From a checkpoint of a small transformer trained on Wikipedia.
Size: 10 layers, 8 heads of 32.
MLP neurons of a small language model. Each row is named by its layer, matrix (gate and up: input weights) and neuron, and shows model dimensions 96-159. Each number is 50 + 10 x the weight over its row's rms, rounded and kept within 0 to 99. A neuron's up and down rows have the sign that makes its largest values positive.
After each neuron's rows, "fires in" lists the words (lower case) most often at its 100 highest values on Wikipedia text that the model never trained on. A number after a token or word is its count.

L7.gate649:49 40 39 42 51 50 54 61 58 61 49 37 65 45 56 53 35 65 43 45 55 51 47 46 71 17 71 54 62 34 58 37 39 61 43 50 42 46 55 53 69 43 28 43 53 49 44 47 65 49 37 61 52 35 48 57 46 46 43 55 52 43 47 62
L7.up649:53 42 51 51 66 35 52 57 58 56 28 48 45 36 51 56 56 24 57 36 55 37 46 74 52 60 54 43 44 58 41 62 45 59 45 40 53 54 37 60 48 47 47 35 38 59 41 56 48 43 61 35 42 68 45 46 57 47 29 47 54 66 54 65
fires in: "on" 31, "in" 17, "grigorovich" 10, "with" 6, "under" 6, "the" 4

L5.gate222:42 52 39 62 42 52 54 40 54 55 58 55 41 47 58 41 70 61 41 38 53 61 35 50 69 68 43 45 39 30 50 57 63 51 54 49 42 57 34 48 50 67 63 42 39 40 67 54 48 57 52 32 51 42 36 66 43 36 42 38 45 58 59 66
L5.up222:48 36 32 39 36 51 44 27 33 41 44 43 55 51 33 53 56 55 49 41 51 64 36 39 58 56 42 38 43 61 35 50 56 56 46 43 51 40 50 52 57 40 61 54 55 56 38 45 38 57 48 51 47 50 49 56 34 36 47 49 57 42 48 55
fires in: "united" 34, "his" 6, "president" 5, "000" 4, "chief" 4

L2.gate385:40 38 55 33 37 54 51 45 43 51 80 55 60 60 57 57 43 42 41 39 39 59 54 57 50 25 49 58 68 60 52 52 53 49 62 64 49 52 44 51 67 49 31 55 33 38 53 47 48 45 52 54 48 45 63 72 62 53 55 58 53 43 55 67
L2.up385:45 45 38 47 41 57 44 47 53 38 54 42 44 54 49 38 59 55 50 49 45 44 36 58 45 48 51 57 55 50 57 46 42 52 35 36 49 61 41 58 55 65 65 57 64 64 69 68 48 56 47 53 48 52 39 44 52 52 66 52 59 57 37 50
fires in: "german" 18, "russian" 8, "italian" 8, "chinese" 7, "swedish" 5, "germans" 5

L2.gate26:53 51 42 50 52 58 50 52 53 49 52 46 36 57 42 44 42 49 57 51 49 60 40 48 52 38 39 31 31 52 55 36 49 48 47 47 56 53 46 48 46 62 48 42 60 46 45 45 38 42 66 45 43 52 54 47 66 41 34 60 59 68 56 50
L2.up26:43 49 50 38 35 54 43 49 55 36 51 52 58 55 48 31 54 49 57 31 35 51 36 43 29 53 51 60 52 69 51 68 75 47 49 44 37 52 58 50 51 57 57 39 52 40 46 44 46 45 61 44 35 48 55 42 48 49 51 54 43 62 35 56
fires in: "a" 51, "f" 4, "cf" 4, "cff" 4

L2.gate311:35 40 66 48 39 45 72 37 43 44 57 47 59 55 58 59 57 35 28 59 53 59 54 52 50 46 50 49 44 57 55 57 53 48 40 50 62 43 41 45 60 31 42 37 65 57 60 37 45 58 59 56 50 41 65 47 53 37 58 46 57 54 52 50
L2.up311:53 48 52 57 65 48 63 48 50 42 39 57 62 70 53 50 51 37 51 61 57 33 61 42 48 55 64 56 56 63 39 50 67 48 53 53 51 49 53 49 44 45 50 48 44 59 58 48 40 36 61 35 55 55 40 44 66 64 58 45 50 35 59 36
fires in: "the" 43, "its" 7, "as" 5, "northeast" 4, "northwest" 4

L7.gate157:47 34 35 64 39 35 56 57 51 46 36 49 55 60 40 54 33 41 23 57 49 49 28 70 42 46 52 73 30 56 41 47 44 57 51 69 48 49 58 33 47 39 52 45 64 59 46 25 44 51 50 49 44 39 51 57 57 43 71 42 46 54 51 57
L7.up157:36 53 41 44 51 63 65 54 60 55 28 46 50 37 44 57 44 39 51 67 57 45 50 53 45 47 48 64 48 66 43 53 39 56 58 53 67 57 29 33 52 34 67 30 58 57 40 50 40 31 59 23 41 51 44 51 49 45 47 52 48 60 52 76
fires in: "states" 19, "the" 19, "of" 12, "and" 5, "us" 5

L7.gate225:27 42 47 41 36 39 48 68 47 51 55 39 66 40 55 51 57 59 46 48 41 39 53 43 51 24 66 60 60 42 32 63 47 50 40 35 52 60 59 56 66 50 56 42 40 56 53 50 42 55 66 59 34 42 46 64 51 37 46 57 36 45 27 56
L7.up225:29 42 52 53 44 44 30 42 50 54 28 46 34 61 49 65 55 32 45 48 41 48 43 53 54 54 52 56 22 50 50 58 38 56 47 49 47 46 49 68 66 51 40 41 38 53 48 44 39 50 63 55 59 61 41 55 46 47 74 53 41 65 52 42
fires in: "the" 97

L2.gate83:42 53 55 46 56 42 66 61 49 50 51 50 52 42 61 62 33 61 44 56 73 38 55 51 46 52 47 38 60 45 35 48 35 59 40 53 62 51 54 47 52 52 49 66 57 49 45 52 47 41 53 43 56 41 45 58 44 47 61 60 53 48 59 36
L2.up83:42 38 45 47 54 57 54 56 58 45 59 61 49 44 37 62 52 41 49 46 58 61 66 53 34 49 60 26 58 57 44 34 39 63 73 31 67 31 59 59 51 52 63 40 56 48 45 45 48 39 72 37 55 34 44 66 30 43 43 38 29 52 43 49
fires in: "would" 39, "not" 23, "can" 14, "could" 11, "cannot" 5

L5.gate444:36 37 37 48 50 36 58 27 54 76 49 47 58 42 39 56 48 58 57 58 71 48 41 62 45 46 51 43 48 54 50 38 44 37 32 46 60 38 58 38 50 51 36 51 58 52 40 59 50 52 37 47 45 65 48 58 38 41 50 36 53 59 59 42
L5.up444:36 45 40 51 52 52 49 36 54 49 50 51 57 37 55 72 54 62 54 54 51 50 33 49 51 54 45 48 53 37 52 56 48 38 47 57 50 25 38 33 43 53 52 42 46 50 34 51 29 53 47 63 49 62 36 68 44 45 60 55 58 33 63 41
fires in: "the" 40, "his" 8, "two" 6

L2.gate596:63 72 69 43 39 36 50 41 59 53 50 42 46 53 50 64 46 52 44 41 40 32 48 59 60 59 52 58 46 48 33 57 56 61 55 52 49 63 55 45 39 60 64 42 48 34 49 59 59 49 59 46 52 66 61 45 46 39 33 42 47 69 61 48
L2.up596:45 44 50 49 42 50 37 58 37 51 62 48 65 46 54 66 51 41 36 59 63 37 52 60 36 50 42 46 57 63 37 63 58 52 49 47 31 57 46 60 21 59 48 40 53 45 45 36 61 34 47 53 39 60 56 65 68 40 41 66 80 50 46 43
fires in: "appointed" 20, "elected" 16, "2011" 5, "2015" 5, "named" 4

L7.gate197:48 61 62 78 48 50 43 66 53 69 59 55 54 62 43 44 67 49 48 56 50 65 64 47 62 62 66 43 46 45 41 43 58 45 58 41 57 30 49 45 42 53 45 31 62 41 44 57 49 47 44 48 55 41 50 38 57 48 47 45 57 59 60 43
L7.up197:48 35 49 48 44 40 71 54 46 61 41 54 46 50 40 62 33 61 35 52 68 59 54 47 55 44 57 51 48 48 44 58 53 55 62 54 50 45 45 44 55 47 55 64 42 61 66 45 46 55 53 28 63 32 48 48 52 56 45 48 62 57 59 57
fires in: "in" 58, "of" 32

L7.gate31:64 37 48 66 55 43 52 44 54 51 57 37 48 50 70 53 44 47 54 52 30 55 47 59 67 49 54 29 59 37 48 62 68 64 35 56 55 41 57 49 59 40 23 60 37 64 35 48 56 47 48 41 55 65 60 58 49 38 55 41 43 60 45 50
L7.up31:37 38 54 58 60 59 46 62 42 55 68 53 55 54 50 43 37 51 41 44 44 42 32 49 48 43 56 65 42 56 48 65 55 69 37 43 70 79 44 45 64 54 41 42 33 50 52 41 49 46 45 65 47 42 46 51 56 42 33 56 42 39 67 58
fires in: "of" 36, "on" 11, "joined" 5, "at" 4, "with" 4

L7.gate231:37 56 67 48 72 54 64 60 42 38 27 44 40 38 42 42 48 58 22 53 35 50 52 54 47 56 49 47 57 30 52 56 60 47 59 67 55 63 64 53 50 41 50 33 53 48 62 77 38 56 48 49 70 53 57 63 36 43 29 38 53 61 53 54
L7.up231:52 47 61 37 50 45 42 66 51 48 64 55 48 66 65 26 52 48 54 33 42 46 54 50 57 47 57 44 54 65 56 61 59 41 51 67 43 63 38 68 43 51 35 40 33 56 45 60 51 66 51 61 54 68 49 57 57 52 47 50 57 40 31 42
fires in: "after" 34, "of" 15, "following" 11, "by" 7, "when" 5

L7.gate297:51 58 66 59 53 46 49 59 42 41 36 63 55 58 58 50 50 49 31 67 63 72 42 51 45 48 53 49 45 58 56 61 38 53 44 50 56 61 42 38 25 50 34 74 53 36 53 53 47 46 57 73 48 61 49 53 47 60 50 38 41 53 47 50
L7.up297:53 50 63 52 41 49 61 50 49 47 57 42 51 50 48 49 71 54 37 50 70 49 51 41 42 59 37 49 35 43 48 66 55 53 63 46 53 43 51 52 53 60 58 35 46 62 34 41 44 37 62 38 51 53 49 63 49 61 40 61 45 29 61 43
fires in: "the" 84, "its" 4

L5.gate20:70 53 48 34 51 71 51 50 54 45 64 60 53 42 44 59 46 87 27 62 47 46 53 54 59 66 51 53 67 56 37 46 58 60 56 41 53 63 65 55 71 47 37 55 49 54 32 63 38 31 45 41 58 38 49 59 53 53 56 51 41 55 54 46
L5.up20:37 39 48 43 76 56 63 77 36 59 53 36 45 44 48 45 57 39 40 43 37 49 47 40 37 47 62 51 61 69 43 45 54 74 45 40 41 60 66 49 41 45 58 56 62 54 57 49 28 45 57 60 56 62 39 43 31 60 36 49 44 49 48 44
fires in: "to" 39, "of" 14, "not" 5, "in" 4

L7.gate192:54 52 49 50 46 46 49 53 53 64 55 48 47 56 57 53 60 53 47 48 41 66 40 49 34 63 61 38 40 53 46 54 49 60 54 54 51 62 58 36 57 76 59 33 43 56 29 46 32 57 59 59 53 49 37 70 50 48 46 43 52 51 55 53
L7.up192:59 41 48 47 58 44 58 35 47 46 45 46 49 45 35 44 60 72 45 62 50 42 44 67 46 50 51 35 48 35 34 65 43 46 37 47 68 53 31 48 66 46 54 43 36 58 53 55 32 51 41 54 30 56 50 56 44 47 35 65 65 38 57 47
fires in: "with" 24, "by" 19, "and" 7, "of" 6

L7.gate277:45 39 52 33 69 51 70 50 48 53 43 60 34 40 55 61 42 45 27 36 66 42 43 44 48 65 62 46 52 49 65 57 40 65 46 28 53 56 43 39 48 58 42 56 43 42 58 50 57 47 53 55 70 79 44 55 53 66 47 46 56 48 38 61
L7.up277:46 62 63 47 60 62 40 44 49 51 54 47 58 38 51 27 56 45 39 49 50 55 63 61 61 51 70 51 42 58 54 48 53 67 58 49 57 50 54 42 52 55 41 45 65 52 51 50 53 39 42 42 50 44 44 44 47 51 51 50 71 75 75 63
fires in: "after" 48, "or" 6, "in" 5, "while" 5, "until" 4, "despite" 4

L5.gate109:50 56 54 32 56 51 30 55 50 39 56 45 53 49 55 61 47 39 33 48 55 48 48 31 54 32 45 60 62 50 32 47 51 47 61 51 58 61 58 52 65 57 66 46 43 49 67 33 53 57 34 55 45 57 49 60 64 54 68 29 56 52 52 43
L5.up109:51 49 54 48 60 56 54 39 47 55 59 43 63 52 47 68 38 35 17 39 56 40 48 27 39 37 44 34 54 49 29 62 51 70 54 49 63 59 51 64 46 59 52 51 50 47 71 47 56 43 58 51 42 44 53 61 49 57 52 32 53 51 46 45
fires in: "until" 19, "but" 12, "that" 8, "before" 8, "died" 6, "who" 5

L2.gate377:53 54 54 42 47 41 41 56 53 49 63 44 54 55 63 33 42 56 51 30 54 44 42 45 49 59 58 38 40 45 72 49 50 60 51 48 45 70 50 37 31 49 34 46 56 66 67 60 32 55 38 59 44 36 60 43 50 38 43 57 34 50 47 42
L2.up377:57 38 52 66 40 47 50 51 56 54 69 60 65 57 48 51 46 50 54 38 61 46 47 51 52 46 50 54 42 51 65 65 54 57 57 49 42 51 48 47 39 53 64 54 53 34 42 62 33 65 40 47 45 53 42 46 33 43 48 41 53 38 50 46
fires in: "united" 42, "england" 6, "sunww" 4

L7.gate131:35 58 56 48 56 54 43 41 43 40 51 30 42 70 62 57 51 37 57 45 56 42 51 61 43 58 55 72 43 57 52 71 51 50 40 42 57 56 55 48 54 64 41 47 59 55 34 49 59 63 60 63 47 59 29 64 41 43 43 40 69 36 36 27
L7.up131:43 41 48 51 37 46 58 25 63 58 39 41 53 45 55 56 48 40 20 43 50 58 61 51 65 35 51 43 28 59 68 39 37 55 66 43 55 58 43 44 55 56 44 54 66 41 52 62 51 38 65 53 44 47 36 56 68 55 36 49 46 64 50 51
fires in: "s" 28, "the" 20, "a" 16, "of" 6

L5.gate575:57 45 53 47 40 62 50 48 62 56 38 54 55 53 36 71 36 46 52 51 42 60 54 52 48 53 42 67 53 40 31 65 41 45 56 57 58 40 54 59 59 42 46 67 50 48 65 50 67 56 43 37 55 44 53 37 71 53 69 65 58 49 50 47
L5.up575:36 43 44 66 36 63 34 46 39 46 46 53 49 48 58 37 56 46 61 41 42 51 57 69 47 58 52 45 61 64 55 44 30 55 57 55 52 46 60 62 60 49 57 46 44 60 51 46 49 45 31 67 53 46 45 49 57 59 38 42 62 35 52 52
fires in: "chinese" 21, "english" 10, "polish" 8, "german" 7, "japanese" 7, "hungarian" 6

L5.gate364:56 59 59 55 55 45 61 77 45 38 45 54 71 37 56 41 40 53 26 59 51 82 50 61 57 59 56 42 50 58 58 46 49 50 38 38 29 60 58 48 52 59 52 56 46 52 53 48 50 61 65 50 47 62 50 64 40 29 43 45 52 46 49 45
L5.up364:50 40 51 31 62 63 51 39 61 53 50 39 64 55 55 45 54 53 55 47 40 53 57 62 52 56 49 50 39 38 51 55 40 84 60 64 51 43 59 62 47 49 57 38 40 45 51 48 53 56 37 56 53 45 52 63 39 40 52 61 28 45 48 42
fires in: "on" 87, "to" 5

L7.gate214:45 52 44 45 59 41 71 53 36 36 49 49 61 36 41 48 58 54 47 47 53 47 52 51 28 39 47 52 37 56 64 67 48 55 43 54 61 43 32 61 70 36 64 70 46 77 39 69 53 63 59 34 54 54 59 62 41 57 29 62 50 43 49 51
L7.up214:34 48 36 57 54 40 60 47 60 55 67 35 49 42 51 42 54 52 49 54 51 51 48 56 54 49 49 54 47 34 45 47 60 56 49 50 40 46 58 57 53 42 35 41 44 41 53 50 52 49 40 44 53 48 66 46 49 49 13 49 55 38 58 38
fires in: "one" 39, "on" 16, "supporting" 4

L5.gate353:62 48 51 49 48 39 57 63 45 51 41 35 62 52 34 51 38 43 45 38 38 57 42 42 42 58 48 33 56 33 53 42 37 47 31 31 48 54 31 49 37 49 30 48 51 49 61 45 48 56 37 51 59 52 43 42 62 42 49 52 39 48 41 53
L5.up353:46 46 47 45 38 39 70 50 33 56 45 42 50 40 42 51 31 38 33 37 39 49 63 45 50 51 41 60 47 48 46 48 56 51 52 36 45 63 38 50 48 62 48 61 41 57 56 55 50 54 43 53 58 67 27 55 39 49 36 33 52 54 39 51
fires in: "to" 28, "of" 16, "sitting" 6, "mo" 4

L5.gate595:32 51 60 63 46 53 54 42 64 40 56 60 52 50 57 39 61 52 40 55 37 53 50 53 60 60 57 41 57 53 52 35 44 38 78 38 80 36 46 42 51 51 42 49 47 50 37 52 48 55 54 45 51 39 46 33 38 58 52 74 30 53 53 19
L5.up595:42 47 31 49 52 38 55 43 49 63 46 41 72 32 54 64 48 34 51 55 52 41 46 52 54 56 57 56 52 56 45 55 49 43 53 45 40 52 48 17 50 43 59 67 57 53 59 44 46 26 39 57 46 49 47 52 48 40 46 48 59 46 46 46
fires in: "their" 44, "its" 33

L7.gate4:38 49 39 38 34 47 66 34 41 53 44 41 46 61 47 58 57 46 40 49 65 61 55 58 33 40 71 69 65 68 35 48 52 49 52 52 41 37 38 47 36 50 43 44 39 59 48 38 62 45 40 60 62 59 46 47 50 47 37 63 49 42 66 27
L7.up4:45 51 33 65 46 38 58 37 48 52 44 45 54 42 59 65 28 58 41 54 57 57 51 47 44 49 44 59 61 48 50 46 56 33 52 35 48 45 41 37 40 43 30 47 33 67 51 53 53 44 53 60 61 66 56 48 45 50 43 45 62 55 52 35
fires in: "the" 100

L5.gate418:52 53 41 65 51 29 56 53 53 31 57 54 50 64 52 37 44 49 42 52 44 60 40 61 62 73 60 41 56 43 45 30 57 41 42 66 66 33 41 50 51 56 61 45 56 54 40 60 51 55 64 33 57 45 44 53 61 30 56 41 46 47 45 50
L5.up418:55 35 48 52 57 38 40 53 58 47 53 44 51 39 44 64 45 42 51 41 50 46 71 51 42 49 40 60 43 49 48 58 69 53 54 36 63 45 54 54 48 45 47 56 47 35 56 57 52 50 46 31 54 50 46 44 52 52 41 53 36 40 45 69
fires in: "in" 15, "to" 12, "of" 10, "for" 8, "about" 6

L5.gate31:51 36 20 48 58 60 54 55 44 59 75 56 40 60 35 50 43 53 46 49 48 59 60 33 61 31 47 49 60 64 45 43 52 57 63 37 55 47 53 43 53 55 50 45 45 44 40 74 54 41 54 24 43 40 55 61 54 52 67 47 63 51 58 44
L5.up31:73 51 44 45 67 52 44 44 59 40 54 43 55 53 42 66 43 67 53 53 73 70 51 44 57 58 37 55 48 35 61 54 52 30 43 73 64 41 44 70 40 51 50 54 39 43 42 70 52 46 44 45 45 33 50 41 62 60 37 47 51 46 58 71
fires in: "two" 16, "and" 11, "three" 8, "several" 8, "four" 7, "other" 6

L7.gate578:53 58 60 58 46 52 61 64 47 56 56 38 65 46 59 48 44 42 46 53 32 30 27 59 48 40 45 70 45 40 43 50 43 61 69 51 70 43 61 62 62 52 36 54 50 49 40 56 45 70 54 41 57 52 58 50 30 62 50 46 36 61 49 43
L7.up578:46 58 63 64 60 45 30 43 57 43 64 35 60 52 51 45 56 52 39 58 34 49 59 58 52 45 38 61 47 44 44 63 48 48 27 44 49 60 59 48 36 47 43 59 31 38 54 61 50 36 51 48 21 44 67 55 54 35 53 54 45 61 51 65
fires in: "a" 62, "made" 13, "one" 8, "japanese" 6, "an" 4

L2.gate190:48 53 42 63 49 46 53 54 56 52 50 22 58 63 27 53 43 52 30 47 53 40 58 40 42 43 41 58 58 63 37 38 33 43 53 48 30 60 57 51 46 47 42 44 34 44 55 64 43 43 26 67 47 56 58 56 56 46 41 51 59 31 48 50
L2.up190:44 49 57 55 66 52 40 52 50 52 37 32 59 42 48 58 45 61 38 67 51 53 66 39 45 41 41 65 39 52 51 57 53 38 43 43 43 41 39 45 44 52 41 42 46 44 31 55 44 46 51 58 53 37 70 64 42 42 55 53 18 51 42 49
fires in: "the" 96

L2.gate240:59 48 62 48 59 43 49 56 76 51 44 50 66 64 39 62 57 47 44 39 40 58 46 44 53 43 55 52 57 47 55 70 61 62 50 64 54 49 58 40 44 50 49 43 56 70 58 42 31 68 59 60 61 54 46 59 47 50 42 59 47 56 60 49
L2.up240:42 48 55 44 53 60 61 53 42 48 61 48 48 41 36 45 32 55 50 43 45 45 41 57 52 59 50 43 57 33 46 56 74 55 45 61 44 71 51 50 42 49 58 19 58 53 57 57 43 61 50 46 40 43 49 59 44 53 49 43 62 41 29 39
fires in: "of" 70, "at" 6

L7.gate516:43 54 40 47 51 67 54 50 45 34 52 60 47 50 47 52 49 49 57 68 61 56 31 53 57 56 80 46 40 54 52 46 58 51 64 39 46 37 57 74 43 48 47 53 46 45 49 50 47 47 48 53 78 59 61 51 33 53 60 65 52 39 53 35
L7.up516:52 48 46 32 59 61 58 41 44 45 53 57 45 38 47 73 54 41 70 71 53 49 56 35 60 42 55 36 46 63 53 49 42 55 65 38 49 50 51 33 51 50 39 64 48 43 48 58 43 51 57 48 54 56 30 36 43 41 56 29 47 49 53 52
fires in: "the" 100

L5.gate108:51 52 51 34 62 51 69 50 58 39 41 50 30 60 62 61 57 63 47 39 50 58 39 60 39 42 31 45 47 76 44 30 66 58 76 55 48 35 38 44 47 62 38 49 50 47 46 55 36 48 46 54 54 54 50 40 48 65 76 43 57 51 55 43
L5.up108:51 42 55 59 50 56 63 60 50 42 40 45 46 51 49 52 51 46 69 59 43 43 35 55 57 64 47 65 48 59 32 56 38 55 53 60 64 54 37 59 34 67 39 43 50 50 41 40 55 53 58 54 47 37 43 50 46 49 34 61 46 65 49 65
fires in: "a" 92

L5.gate507:32 54 51 43 48 41 66 57 55 53 38 39 63 53 55 36 51 51 58 39 46 53 47 56 60 46 47 43 68 58 46 59 43 51 60 39 61 41 39 57 58 59 54 63 33 55 30 38 37 53 61 50 41 37 57 46 44 40 55 55 31 57 43 41
L5.up507:38 54 50 54 43 57 59 55 62 59 53 56 34 45 41 65 48 39 38 60 52 45 53 62 64 48 46 46 47 45 48 53 59 70 49 54 62 19 63 49 55 53 44 52 48 46 38 58 46 54 65 33 67 28 61 61 63 51 45 45 57 59 40 49
fires in: "to" 65, "would" 7, "can" 6, "must" 5, "a" 5

L7.gate283:53 51 53 60 53 27 69 71 64 70 42 64 64 29 59 40 47 50 57 63 35 53 59 52 53 65 59 47 67 52 60 56 45 53 44 36 60 41 47 40 57 58 36 75 55 71 41 66 62 54 49 40 35 66 62 53 60 46 45 62 73 61 54 47
L7.up283:32 52 52 47 67 45 46 48 52 60 45 27 51 36 58 46 57 42 41 53 56 36 48 62 58 46 40 39 54 59 48 54 52 59 50 53 56 42 46 45 30 46 36 54 56 49 44 50 33 39 62 56 63 61 44 53 47 41 62 62 43 68 29 43
fires in: "to" 33, "the" 17, "at" 5, "tongue" 4

L7.gate169:31 64 40 58 40 58 51 56 40 44 61 51 55 55 45 46 33 48 36 37 64 56 57 40 64 49 36 42 58 43 29 50 53 55 39 57 33 44 58 62 45 49 45 53 53 38 32 53 37 47 32 38 52 49 47 66 35 46 41 53 52 72 66 47
L7.up169:41 68 46 26 57 69 52 45 45 50 63 51 51 54 36 38 58 48 39 66 30 60 53 61 44 55 57 50 62 63 58 62 53 42 49 49 55 51 51 42 31 38 33 51 49 55 50 49 41 33 58 44 55 58 40 38 46 52 33 44 42 34 42 66
fires in: "the" 55, "to" 9, "of" 8, "s" 7, "his" 6

L7.gate154:34 48 49 43 38 64 68 44 49 43 44 51 68 61 48 56 51 51 51 48 55 51 60 73 52 54 61 34 42 70 57 26 38 54 74 41 71 62 53 48 49 54 72 67 41 58 68 40 55 50 52 70 51 47 48 54 45 61 64 49 37 55 46 40
L7.up154:61 45 49 47 49 47 41 56 47 46 51 67 32 46 63 61 58 48 45 58 53 67 47 43 46 59 58 43 48 65 49 31 46 55 64 55 54 37 46 38 37 47 51 66 37 58 57 49 58 40 36 68 65 58 52 42 50 47 42 41 56 40 40 68
fires in: "the" 67, "its" 5

L5.gate666:45 50 62 45 47 54 54 63 40 48 67 27 58 57 54 52 49 44 37 47 36 48 48 44 52 45 45 40 50 36 43 65 55 69 63 38 55 44 70 47 48 55 54 54 49 50 61 51 52 57 49 69 54 44 47 45 41 64 49 32 60 40 44 53
L5.up666:60 51 49 44 47 50 59 44 60 42 51 43 53 55 44 59 36 51 27 47 37 40 54 53 67 59 45 61 44 51 44 36 56 42 64 56 38 40 53 52 42 57 48 43 55 48 37 52 56 41 53 43 59 59 47 40 46 28 45 49 52 43 66 67
fires in: "the" 40, "as" 15, "elected" 12, "s" 6, "named" 6

L2.gate449:51 67 56 38 47 51 49 35 42 27 72 61 56 62 54 50 45 24 53 47 41 28 62 48 47 31 56 43 39 60 52 54 51 50 45 51 65 56 36 52 45 40 45 44 58 53 55 59 30 43 52 56 44 51 24 42 48 45 43 52 58 42 52 46
L2.up449:55 49 50 42 50 50 44 58 58 49 72 58 52 52 59 52 60 43 48 42 40 59 45 51 56 52 36 56 53 63 42 77 35 58 59 61 50 53 45 37 52 51 41 65 33 52 66 43 53 42 57 42 45 64 42 55 47 36 50 55 57 53 55 49
fires in: "china" 25, "japan" 15, "canada" 8, "japanese" 7, "england" 6, "us" 4

L5.gate669:60 40 61 46 51 34 60 59 49 47 70 38 50 58 44 56 54 73 41 52 34 58 48 57 35 38 63 51 45 80 51 42 34 66 44 52 47 58 38 41 42 68 61 35 61 37 55 44 46 66 48 52 62 62 44 54 46 47 65 47 52 52 63 42
L5.up669:33 42 44 47 46 35 46 72 42 48 45 52 62 13 51 49 46 46 46 40 60 49 37 29 37 69 49 55 54 44 56 50 49 56 49 52 60 42 55 52 57 34 60 44 54 58 48 46 31 43 54 26 54 63 25 66 39 43 41 51 63 32 52 30
fires in: "in" 39, "on" 12, "the" 7, "march" 4

L5.gate428:43 47 56 56 48 57 54 55 54 66 35 49 46 50 57 46 53 49 43 26 46 63 52 62 50 55 58 47 53 43 57 62 45 53 53 50 61 37 55 51 66 53 62 61 47 56 48 64 54 55 56 50 64 56 42 53 36 41 68 36 58 42 36 49
L5.up428:43 58 50 53 35 52 63 61 64 69 59 44 46 30 50 71 41 43 45 41 53 47 47 43 53 57 67 50 58 48 58 38 56 43 46 47 46 50 52 49 45 54 49 56 44 32 54 55 59 39 42 60 54 65 53 55 50 35 43 37 50 71 52 68
fires in: "university" 33, "harvard" 7, "state" 7, "senate" 4

L2.gate217:48 42 47 32 46 41 56 41 58 35 53 48 41 84 53 50 61 37 52 61 52 59 51 55 40 67 38 65 36 55 43 57 52 50 44 54 68 33 32 28 50 62 38 56 50 52 58 53 52 60 62 42 62 47 61 43 55 53 59 64 63 55 38 53
L2.up217:53 43 37 34 53 43 41 43 47 58 61 45 36 72 51 74 51 51 51 58 59 52 39 64 45 75 17 63 43 55 49 44 45 43 33 58 59 40 43 37 45 67 39 54 61 53 47 51 46 66 59 33 60 51 60 45 56 39 49 56 55 58 61 65
fires in: "a" 70, "an" 19, "one" 5

L5.gate43:39 52 43 75 44 66 53 63 40 54 48 45 46 32 47 41 59 56 50 33 52 55 50 53 52 35 59 48 43 61 45 58 52 63 60 38 44 41 64 50 51 43 46 62 58 42 59 46 58 32 44 48 40 50 50 58 57 58 37 48 58 35 62 49
L5.up43:59 57 41 48 43 58 50 56 46 48 42 39 60 40 60 52 53 50 51 35 47 61 52 45 52 44 27 46 37 59 42 52 52 40 49 54 58 51 64 73 47 48 34 71 51 54 55 24 50 27 47 53 52 41 56 44 61 70 38 64 38 27 38 47
fires in: "the" 58, "her" 4

L2.gate140:64 57 62 68 48 50 51 71 46 51 32 52 63 65 56 40 51 58 65 54 56 46 60 51 36 56 66 38 57 44 54 49 56 59 48 35 50 53 64 54 51 61 50 41 38 34 51 52 59 39 62 46 57 43 48 45 44 42 51 53 41 61 60 32
L2.up140:46 70 47 49 40 40 56 60 41 51 32 43 65 44 59 46 40 47 50 45 50 32 46 46 54 59 53 44 48 38 53 63 46 52 47 47 44 26 65 70 62 46 40 50 35 45 53 58 66 61 47 42 60 56 61 51 49 57 85 58 44 65 44 54
fires in: "women" 20, "children" 13, "2010" 10, "2004" 6, "2011" 6, "2008" 5

L2.gate644:50 55 41 55 53 46 47 45 51 68 53 61 65 46 37 53 51 55 54 45 55 69 57 52 38 44 31 62 33 52 52 57 53 59 64 20 31 45 42 64 41 47 31 64 66 48 48 64 43 46 37 55 56 52 40 45 37 55 47 54 46 42 53 56
L2.up644:31 54 65 46 68 52 52 60 40 53 60 33 74 54 47 51 65 45 55 39 54 69 62 52 47 43 46 40 36 50 44 45 58 73 53 40 39 45 32 39 59 37 57 52 51 47 68 60 60 52 45 39 43 55 47 48 52 50 44 59 75 55 54 44
fires in: "in" 29, "on" 8, "constantine" 7, "canyon" 6, "constantius" 4